Weights of a small transformer language model.
Size: 20 layers, width 256, 4 heads of 64, vocabulary 2506, 13.8M parameters.
Architecture: LayerNorm before each block, learned positions, no biases in attention or MLP, tied embeddings.
Training: 330M tokens, 10074 steps.
MLP neurons of a small language model. Each row is named by its layer, matrix (down: output weights) and neuron, and shows model dimensions 0-127. Each number is 128 + 24 x the weight over its row's rms, rounded and kept within 0 to 255. Numbers have three digits each.
Before each neuron's rows is what it responds to, as a language model described it from the Wikipedia text at the highest values.

Final word pieces that complete a sentence's main verb, mostly -ed or -s, as in contin-ued, gradu-ated, sp-ans, plus whole verbs like is, took.
L13.down541:134129073117137117144150151140159159113098111107146085115113136155145107093126098143128157114160102078103110113118127180168138158124153112089048128145102115144092151141121154086146106099173141103194108132139116160119135170137170143119163103124119128117113062147129163129098147132117095124103141158126109153156156093101116107145118150188113097086108140095145121119137124097151129095126

Word-internal fragments like st, end, ent inside longer words (hamstring, midst, Kendall, Apprentice) and St starting surnames (Strong, Starks).
L7.down29:125107136149100113107109126121123139128144156145164109140162109136149098112134109129166128127135102105115140089118081177144106126123123085157099147133182116130120115116123118158147139151120099122130102134143182130152159168132139127132093093128127101128130129136140138159136106106168131146097102126109073117114142138131113156104108130112119111126103138081115096120167150125129173108106

Last digit or unit piece right after a number in measurements, stats and tables, e.g. 6 ft 1½, 18,324 votes, 70 kg.
L13.down81:126101137172132105174162135143112131143136104114101093133122127149119100103167122094090124135164121142145175126140143141091148121115090144077151106116127106125119119160084141127150100143103158129115164152095162151103159113089117113108133177142133144091153167121155137114112122142140092101138166133127170135138126145097124133133122121123144187110126096151117153154131163118139076172139

Unit symbols and their final letters right after numbers, such as the second m of mm, the m of cm, " m", sq; weaker on number digits and closing parentheses after units.
L15.down15:112101151085115102110148189134082097195168105102111103119123130159138139139122170117095144100106120160123115152155152111143138132113167153109117161080142164141157132118132106133075136158117143130155103105143117111109134135109103144107114136078140133131100108116144151113135152074116164120116161167112108105124156133123103125169142137146127099151111156159162148129078148133125101129136

Short interior fragments in the middle of long words split into several pieces, after a prefix and before the ending, as in ex-c-avated, nur-t-ure, pred-ec-essors.
L13.down33:158144085123146148114144188156084119170155155135148140096103140101135117132127075126109102116101103141132145126092114154125139091119154092144119129144160068104113125141134154125132119100138104125120173111118154117142119130154125124100117146117107148125138144124121124153140176116134127112190066155122151108157116116142130114109145111145173151137104147102090126157154088137125130092124

The capital B token opening a proper name or word after a space, in tables, lists and prose: BMO, BBC, Balkan, Bush.
L15.down541:207161160107131096139139125115153096150128152104162120130145122110132152134131108123119126094089144103100168151109136129148118129134150161187126119131160138138141149107113147115094100090118142138111119106121096107171111133113142117136105159130141096159138130158153149200107133143132109112123116166111130095153122099104079124153123113141138176136123177133093130097119134134137148106133

Final pieces of split words, such as feat-ure, iss-ue, interf-ace, and prepositions after participles, such as distributed by, held back by.
L15.down530:106161153100152133147109113153123153084116134123100144136110127100130138158114119097118115089115115104126111142142115076120139164146114171130153152095166104120142123141116088134154115129140108140160136130137111151133108188136115138142119153144128130119153122176107145085141138153123108121131083110130134134128132142104138113130128150143094114163133120107111098093166174157110132129087

Middle or final word pieces that complete a word begun by a short fragment, such as ne-igh-borhood, tou-ch-down, hon-or-able, Su-z-uki.
L7.down442:124138111110140084092147082115141150111128110173146131120171142113163118158135144134168100125114129105127126152125127157133124166123125119145138101112133129132106135162101102136119107127166116117113123112147158111138152143082105178101119133137155111124107164116095124156158142148107162192128102149154156116140109112130107108158142143204109119134150137129143143116146093171116210089133

Later pieces of words split into fragments, mostly verbs after to or a subject, such as h-ard, h-atch, qu-it, dissol-ve, occ-ur.
L13.down214:135178141149120092104148114144166140129113114114125126108139091101099148132088130116144161142131142105072140179122140092103127091098129138112127131079083141121140125113103139135119158108142155163136163130105110097128132135068088137147160151086106143141106110125116169098164122109128168143135119093112148158114162110163116155107140119075164118101140074142141144129119129150147154142132

Short word pieces that complete a word begun by a previous fragment, often superlative -st (riche-st, highe-st, Wor-st), plus che-st, Nig-el, k-ey in prose and tables.
L13.down280:174170116141107144130151104138137190166160141105143114119114146136100111121052136124152135096115137100129108119136125111120099130092131102144140108128132146118157125136096106086118146126104111126144137133140135108112143124145161050107135126137146127133124077106143096126072131133169162156098090136099185149126132163166150094112063145137130173127091129111166169129136129118126161091168

Closing pieces of units and abbreviations after numbers in tables and infoboxes (p.m., km², 79.84%, lb), plus "also" in See also headings.
L13.down318:117107138164104121138096142111155128105167109085080202134083152155139118121108116115107119132119128107107153116135126074151134129134163179119084140119095123146125168096136159075097128130156104127154104113113134118152144121136132164131109116070132102122109129156102101186116107110106174149123128160125119095105128116139150126163129119141181131131094154128135146149132093136126151094112

Final digits of numbers in measurements, and the unit right after them, such as 20 metres, 60 cm, 1,200 m, 99 min, and spelled-out counts like thirteen.
L15.down226:136101164111112145130152109167163108133124127152092150132114125119083149157139079129131112120206094130129138138107083123110115084162157136138151114131146117154114160156097141104157142104117107155123186145116167144149191103123101134100087134136109166119177103132105091133086122149112128147100138148165165170138127092117145133146122120146128175134121105142092153101128154148102123141094

Short subword pieces in the middle of split words (P-ost-code, ap-art-heid, Nik-l-as, Ins-ur-ance), plus the slash or pipe after "Apps" in footballer career tables.
L7.down367:162122125070149101110139130172139145139125156141162112158122091192120159137171108152083165116140123140131163114127123139143173144120124118109129124133153120130122121125152091146110137100164120129158107147126082142124162150098107093078114102140113128104129085150152174133135181149130109109139115134122094119133066165125120143116119108147112120096128097098151129118152134114081170175127

Continuation pieces inside a split number or word, mostly later digits in coordinates and statistics (120°3-0, 1,57-4), also word pieces (Tw-ent-e, sk-ip-pered, United-States).
L13.down639:142096101143161129122143106108135129150089152121146153151158129122112113135149118149119123119185118137102106105141095129129139152099104129136077148143102136150158122127144129119150096161190149083118133092129093151158099066153147124100108129144119198158164109087125128104108097128100145133113076150143133140086174093158148135143119181118140132135125105149145119157087097144124084157131

Word pieces continuing a word already begun, mostly rare names in lists and tables, e.g. Det-ro-it, Kn-ap-ik, Coordinates 4-5°.
L13.down84:105158111128087122114101145096094162133158128142164084143157106134111096109137114160098112167134071142148145108150134119162118104181133148135086144148115136135114139118113081120115131104155163094105121135142069107143123129126130111109095147091120151135172135146107123124156115127152084110122156183096091116117129129113116132133144140115125120131127119115139153124147165138106168094133

Interior pieces of words split into several tokens, where the word is still unfinished, as in det-erm-ined, Mississ-ipp-i, cons-p-iracy and est-im-ated.
L7.down212:109115161150154135095145109103185071114105113125078174131121144137162122125134141130075126161087135127129133130125119137089132123108212187105114115125116124118169164113106105103114107140154147109153146160127123103130151136136121104139167101127143106178112164123092139118124129138154187132130136118108088108168123087124152109128153164207123088105114158143120128149164128082119121106129

Fires on the last digit of four-digit years, especially in birth dates and decades (187-3, 195-0s, 190-7), and occasionally on unit or word endings.
L15.down516:085142146164149104140136107121133171128119144103133093152131127093142119173143141154137122136082129130148092156121122138131133105105164149081117133163127142134127156143136117150143122167124109119124135141146126150124150106149127131146105124128148149172167119136084116113131118106148117148128103116110133135140181166099107091148143116108088100081104149133127121149125094111146173154098

Second or later subword fragments inside a word split into pieces, often right after un- or a short stem, as in un-f-it, ch-arting, contin-ued.
L13.down388:132130124117144129148159140135145115133083145137109117112127123118101121139147097132133105128045140123118157173104122122127111107142127153108137145101131153129101119145160123165128132120112119146118148124114117137162074133130101153123108080142112166125128094088108078141118131097107127102110145124131107134137165130165203171087115092168076087173093113113164096117125171083127108120117

Unit symbols after numbers (1.84 m, 60 cm, sq mi) and endings of past-tense verbs in biographical or historical narration (studied, arrived, continued), plus time and year.
L15.down688:096133115103164126112100139124158116117146063091093142135113084144078155080095132159131110144131116148187080114123168116142163166129114132147141123160160176121138167090142143053102120172110082157137122126134117113135138144111136151124151127126148129152120107150130106105140119158136127119144187125147112130115143125153141146121177110115176129138109119116110111116176133120112093108173

Word pieces of linking words that open a follow-on phrase after a comma, such as follow(ed by), result(ing in), partic(ularly), although.
L7.down39:133095110139119133096130118141121142154109155142076125127120129171128142093122140152097147114133118124149141112138174132115132154118137163143134086127153094117110120125136118082119120155089142134166131143099200153155090157123107117126135142093137161158108152131130155119132135098137123132131161116093091129140112105182136113135135158130130082107143142114153173076169120134135142112180

Word-piece tokens that continue a word already begun, in any topic, such as stat-us, equ-ip-ment, Vict-or-ian, polic-em-an.
L13.down416:134144149128136103069129129120129152106141129119119167112098128115108144160156162134125164133094157121163172132128131130181116099133098092143095135087107098097117178143104116099166128123114138126135117094153132108174180129135150129101113169120174149113110129146100143103112133136143155097126085102133104140137108090132123110119144190119172150180119084117115099162155115118130123144114

Opening or middle pieces of words split into several tokens, strongest on go in goal/Goals in football text; also me(et), p(us)hed, sign(ed).
L7.down6:137107157143106126124112101136099110174129151103133113164130166143131163098138142183135123063121143126104152117169083162155160134149129127152103154128102111122148160122151103148136134124145077135107110112125113109135149122121159112136151079144150151151159146098106115152123100129135113083134127134137156108164110101115127165113118167116125153119137153093106115115124154129108121085154

Word-internal pieces in the middle of longer words that the next token completes, such as ne|igh|borhood, not|ab|ly, prep|ar|ation, Minne|ap|olis.
L13.down746:109096128121129112092114165132128154135165141168167148148165152102118138178081100119150095128160100133101150111136138123144111102133111150108105123141157169108141098171144111121120135139189098134108168157141123100140128142087124126118097104144064107135080145102116135147074154142148147141104122120140133143142152133086155157111101147153149145145146090134126131128071137128098106130156

Adverb and modal tokens right after an auxiliary or main verb, often -ly endings or word halves like gener-ally, ne-ver, also, not.
L15.down587:133145110151127137180143116143115120110132146136146096089157133083074104104060140142136143131134103095132114111126140147094055126125152155138149176113112120113148152102112104114116143123099177111163122174094102126093077135151137102126120145154119132158111120115142143134095101114145109128123130135110124110108117144136132138148153144106151126178139144154114148128122152149117129154103

Second word pieces after a short fragment, like bro→ad/ke, he→art/re, p after digits (34p, 7pm), plus spaces before numbers in table cells.
L7.down534:145144123110164151165123139122120096141187134071151113127130125154102146136131105107158098156051118135169118144119130114163129124149137112090168181113114148083119144153125099095135115142178100168137107142175167088119147123143158139133134118119123122193109137133176102112097161106093107117176121127120125095146183131097122104085121133109122103099128135117130116179129113102097123108116

Second or first short fragment of a split word, often a vowel piece after a capital, mostly in names, e.g. V-e-jjajiva, B-ou-levard, B-eijing.
L13.down621:127136158149134146103150085126125169120127109121105137144071125131115107180139137143138119124109111119100172113105110111117123132139159147119121139162143080155102114154142152136119094096169141070109126096105136133088138128132157152138132138095153134162151158149109111185136169103149116080154121144128105103114185132129148117135084131135114150121145185117138137125172141092145113133163

Final or middle fragments of split verbs, usually right after to, would or can, such as com-e, preserv-e, se-e, c-it-ing, plus some name fragments.
L7.down90:121113113136126123144115121127093140161158121135135111117113142161107095056112125141148122111143124116150132103148108116131173152144142065122147086123092098160140103143138146101134113100152117114147103116133131103084096123084127129139138143122136133164123112098107131118091114074154158134087129169094108132193126147151121151144130107110130089138142113137132118139130128089130156137104

Short word pieces continuing a word split after a brief onset, especially "or" and "er", as in ten-or, min-or-ity, t-or-ment, n-av-igation, sing-er.
L7.down44:113104107116073129141107132083101085132116105094142118156155096105162155123125136121174094094094116104160112130119153111139154140120118116139154144100147166143127111128130146146099180068171184147124178096172154067134110127114140127154132152157108096142133125124114094051131104150129136114117132097122187141073144132104117145088141149135114133121150093103092132150098111165155111126104

Word-final pieces that complete a split verb, mostly past tense or participle, such as writ-ten, ear-ned, ent-ered, g-rew, along with whole verbs like made and received.
L7.down612:111131111138176145151142123171114102133142104163135092115142171119113101103108111124114150181138153141146122162158079132143138083128121138141143147102110110133101160095141148138114129148152120122143136163099170137092126170103116111202142126110065145123144127158105126201080082132097151143076139155140089115149148124136158137147102130098130141112161105130089121132137138126115114101130

Second piece of a word split after a lone initial letter, especially h after G or R (Ghost, Ghazi, Rhine), and e/ent after g (geographic, gentlest).
L7.down747:144063115137145146133122121154131114123147090143096097130110103162120108100109193111098104134126152110150144159124113117118171126108115138156108135122150108088104141126114154110137138177129148094061137105114107120082156115115073150122131103112133125124143108117168114109133153168117119120136146164119154124089156149133126124154114111162183160130132136112137134153114137155113175146190

Fires on a "ch" or "Ch" piece that starts a split word, such as ch+art, ch+ange, ch+oice; weaker on other word-start pieces like In, American, Pat.
L15.down747:143101098150130123150073113084123126119127117128131112160125128143144116120182099149153154088127099115143175142114154114129134135107132111116142054123137093134119137135117150136099137098150118115133124119149125133106091108109089139132107116161123128118128109121162180173135131104133113128112114117113100106114141149111143164116115130131142118106115100153105104157120163140116125086106

Short word-internal fragments in the middle of a split word, often ending in g or p, such as prec-ip-itation, Bas-eb-all, intell-ig-ence, Agg-reg-ator.
L7.down653:105131172094146127104156133098147103139154128144194128106163127078119131081139125102149103124094139115110144131136126114162055095084105155123135097117115114159108149095164124133119125135115134148128107140097111140089127101131136094159099141110139153132196130129169108104194130153123149157114111133133102125098083144101118163158176172127128125119158164131133126142130092155140134080111

Word-piece tokens inside verbs split across tokens, usually the stem or inflection in narrative prose, e.g. surr-ound-ed, dro-pp-ed, call-ing.
L15.down242:163129116122117120119102089155110100135131112114132104189082128160121112114173118107091116113112114152130123132085132160115150100105129102127149111130113137113115169119096120130134116125153098078154106084168127150154148112093148156133144125140125075115099090132165087155103116140129147139150188121141105088129134145091127144083145103120162137103152152117119154126160105130143128145101